python train.py --head_dim=64 --vocab_size=2048 --bias="all" --lr_mult_o=1.61 --lr_head=0.00578 --warmup_steps=200 --decay_shape="sqrt" --batch_tokens=16384 --seq_len=1024
MLP neurons of a small language model. Each row is named by its layer, matrix (down: output weights) and neuron, and shows model dimensions 0-191. Each number is 128 + 32 x the weight over its row's rms, rounded and kept within 0 to 255. Numbers have three digits each.
After each neuron's rows, "fires before" lists the tokens most often just after its 100 highest values on Wikipedia text that the model never trained on.

L3.down22:101139132135175128161166176173143099154116112167123100170134127177102096131152157128076130104120131137168106123114128140127164155113113159132110101171104166098158099116156085107164108044134101102087146028106146132109176157064198089160153142186150139168180162107099166143140114089143146127136168160145102090082153095090127078195125073108122131120140104095190153121133135126171077174133093093150123149111063066126141138120116108111145123098131159157133105102172146111132118104099115137126165072095181150155196202129165074120174084075145072161139105122113152105081064107106162133
fires before: "ad", " in", " on", " to"

L3.down237:104143073084161061144149162134140128157119101105152127135123119061169105152169036156145127111126192126091135203142107108097078139121132159127116133173091195121191088121158104135132142120195132161137123064122140149162107155113127105113146139077094114118125123162125168111112102106138111076154047140174126096112083132145099144163115124179101136166098133230107099140141113105087146132104243117069148130142109156179147169168104104124116079130137173096120095180132150178157151140125132111113114147093128151089116117141160063086090175104104153086117102162130090109089129156130146163
fires before: "ven", "e", "as", "em", "en", "lected"

L3.down26:105070140147168177141131121113162168186167141131103107126137134106149141197168105125188139089133114097099124126154173130128185169089156199166132115133087131147103105068110122103099149109113133127106100102108063125113153200140135126071153162102131086179098109178151138192127153197150188187141140131108130116106147141132070140142147103067159169128178063134131126115084113120120173118190146112154112113119017134161166101101164091076136115152148111121109155157121122131134142128135120187130093124123148073144045153127089146129076132125108080093089081060122116136127069153128140119
fires before: " ", "her", "ia", "am", "a", "e"

L3.down123:109099086099198102089134083175095121124139160095155139109151107115023171115120151174091084117188141133125141153121107158112155146111083088104122125072041185157188146137141134127108145129121136113146104108155143143147146106140118158081120119133126176124133149207083148127153124157101125075086188112156142166141159113152066117109153109064131151146115121125137137115144146177159089126153152098137168126095063131119163077158129122126094183057138069091124149127192130205118113184110095137130165113126091077147201139079081136103138110134142156067121151138143104192103173128148140133
fires before: "8", "9", "7", "4", "6"

L7.down303:156124111141024102158123138082134123174073144105135144118135089123109131091141144203012169144125125103134109099160172062137090133137079122110170128198122141123166129088137133067119119095131091075090159158117131105137098104181143110117056103168130119097069083156155155144169105107159159104106120148122098070097091170135149131138147123107142129068157144153174229176102154141142166121131157107127117112141089127090123130137156089128161089117090141136143142113182124207156111094122164076103188126111152171164137153140119154142123173163163142122086159135127139169093122141078113144
fires before: " the", "ed", " a", " that"

L3.down167:107090121171189182031116116107094136192133109142127073125148139159106142073105085107147101147127120176146138103107123069112162078189129087137128110115187156141071090084179169200127189132121153117119149087120129147158119136121147119115147087147134129154122201127148161113147169137152088096130125165113131141129086110106158147185109074088179091153096114131112068129127066138126152130167090146060084141140173141097134203088100137123115112120068166151119116153100116098142118106121166097124150164100165106101181131095160135132110116131150041102162142139123189137182176142069115112
fires before: " |", " as", " a", " the", " ", " e"

L3.down214:146136142104128137102079152121140070151153159086106172152181150099123158115126143144113112140109150130102130099065096137177143126141126137150128101154118146139142124150108055125108204113094135186165140116130147116096084104098133151119174169135147159126102129118173121137135162187201107129088102113183095183071140164148157088093138189178126162164108136097114098094083099086119150187079126191110051137171134165086151099156164172046084118163106160145144107097124150112122124094109082103104136146129101126158172173137114081136086217116082051126130129128180088147146115072083136114
fires before: " ", ","

L7.down316:159076118171065138170081185143078119194121171156120128141167117190142131138109111168137159101121123095195059120149129109107143102085150166056123141165116098136067137137144089094119128083128120176136096098143154098099130149104184165104137124072210139146112125150169075135112107035172094130129071137148142121126122111140114150154091159057117129129096142153124182152076173150107154122144072121118113125165142195125112114166153157150144093102116172108184078182146157141117154097085172136108178161143144158125139112138110149094123163101107126117104150096079101121066162062097145112
fires before: " the", " a", " them", "ed", " other"

L7.down271:139071125082094106066098143113212156138096180130087160146083108090157123058166098207137090142121086130056156193151113110128086091074154137161124140119078162136093165164114147117112129182099093131169078145084138075179075167135114159126155076131136104169143128096111129133156158124079070088135134096105160121136185099113122105091125133128115116165113137109146159191143161156121176131117114155134138086076092063126133141146178094135171160111124112088086137084173205135110137158125183112110086139074101141139163156200121128143126167121126126147120144146150113149176153116169115156
fires before: " |", " a", ":", " ", " an"

L3.down94:132123132145136130163110167165173169124098093096130137126165147099087174131093105124154148170118166103089147152137074162115152139087117083145130122126161173134102080145174162072088129146142157094163105125137146118097054143075179149090095114114089094094127180127122085124129171103216085086127141109147098104088143126140128059167165171124144161067065098076097139095159152152085095119081118141153129174141135114126152159190121151109112123107116169091119111147104123193108098063160140164175190120093176115153232080149103127113080166137105136098104111129127160166091188151123133161
fires before: " the", "l", " ", "t"

L3.down299:084092113067098165112120073173122117101129070103102095128171146133200132134113159158078116131134160155129124111126120131083128159129122154110168125124168087113124150153052180147102159160123150139159167151150103156140100089101140088130086134130146149107104166095164099102158147180129138095124181095122129168149141134215132117151045146082131133154080114102156110104102104100180177088064131110136091102143134155080133157130116191156157143215146157134174152106148094093168135132075061131098105181133145170119172184155143132122142142105112131139081182068111141119099125159114028095
fires before: " ", "5"

L3.down147:088091078138185093137150066116094135088145132123128143145068150138158147132080148192189088125147099108134119137145121091102111119136154078119145103137116100154125114124176069157139067111185158169192076090098127189104160110169113084152188143108148168103143120065091130098181112114149112108115165187094110129144138120187187045134085202098166079143105118127104134116116127172154158130125152116092117191119164157063109169189056101141155102125075149112153177184190117144105114118132099148095156146160137150176158113118129142106109150119129133094093130084150114109122098111146108142
fires before: " to", " by", " in", " from", " as", " and"

L3.down120:142049116136090144096082113186115134175098112162115142123135093175135113064180123218094152132086132093131134085161122170134125157198085114129053113112100072152149151133161111150152133188196129140080132157201135110135108123146129139141139111108153153131120104116168113208148095142162089141108136109113125160117141139131073192144124091131135096101118167079108157157057132098160146119156147126092043101169186146183163157141171156159101168132104099127100108093136119141108138092095180095118164135152105119163107157105071086062128126111177152127133146110084168081113100105092131120
fires before: " ", " in", " on", ")\n", "^{"

L7.down281:129156137099155104172113134114137112169178115130144081099078113134137123167110131171148132166130121158157137130151083160140122134069167092054124094100122118146187164082162140133105121114130085145117126108130109124097127156173107129141117112104163105183189138180110107093145133137105133161080174135128100164058133146092145128186127089080148164123130200155172088093092102180131157142171154138132111122141143177163123121089121113178125128109157114161112168139158136155044035095126154166064152123118116170123024153129118113093088192077102130178110103107112131145091058177129055121
fires before: ",", ".", " he", " to"

L3.down286:140098097096157112147109165157125081100158108142102139108133143151154160158191049168102109169113147145147169135132123166140113151091170174089127121132104098103152097140130106138170177143137064077094125115107094125116132044104164083120116116128101114146143130125153166144130124106113101162125071160178132054136131129169128178178124116177084080154149083155100129165097135106153156069117163188107206114093152092076190159125092181179189145138142100185124130084134128186110117095099169129128115108137144072088087154136122149159084112235130120126147127111103125091063129095143110108
fires before: " |", ".", ":", " to"

L3.down137:140192167107122089146128121054168148096131143132106144143129149097187120107134159161076140128153121133098104124099104078145068116107186154093106065170176103106092138187143120099080088174138154081108166131165122127111099179104151076100144135089125066135184128186147086146115116137181122059168154144106138119124148172171095054092139119123137130148124129070141109085136177163161148141177144126046125175170108150114135119130159072124217095128165135101167124162136088128119080124184056124129129146111080107183124100146099097131145118194114182107135115115122141155115103143105124155
fires before: " of", "let", ":", "as", " is", " are"

L7.down123:103170102116134155122177111143121143104131176148217140060100146156055101153079125153166142135129134183138172122157136138129178166133113175106157139141104079137119111135098088122132136125166155125106172119191151157136122110152082149120116149088144088202104127131115154106145141121173123119151088164101097134120062112135126127137082044129166119123198089104123094149153097176151144119105138093072103118133145189090145067110121182160101149136142101154147210071075094140117070082148114154081109093080101096104106139113132046172147219126115180134115109098148102162145149123112117127
fires before: " |", " |\n", " (", "%"

L7.down241:159211134078087040112048101080086116090174106131135103116132125127158094107195148050060148099172184179102163117105129119129137177116148119085183132108093129136128121107128191141113062138119150192117165156104142102097085114157145155105190149149072114138200119129130129164140114150169087108111148154163154123075192109069157111142121133121131165106127106153131167137105123104090110151105082140089119148164135179147168144189075174137161091126153121141157132099135134095112146138089099138107112163139106125107171123096164121156138175113160052122137108138142169138117088063126143112
fires before: " |", "|", " The", " |\n", "5"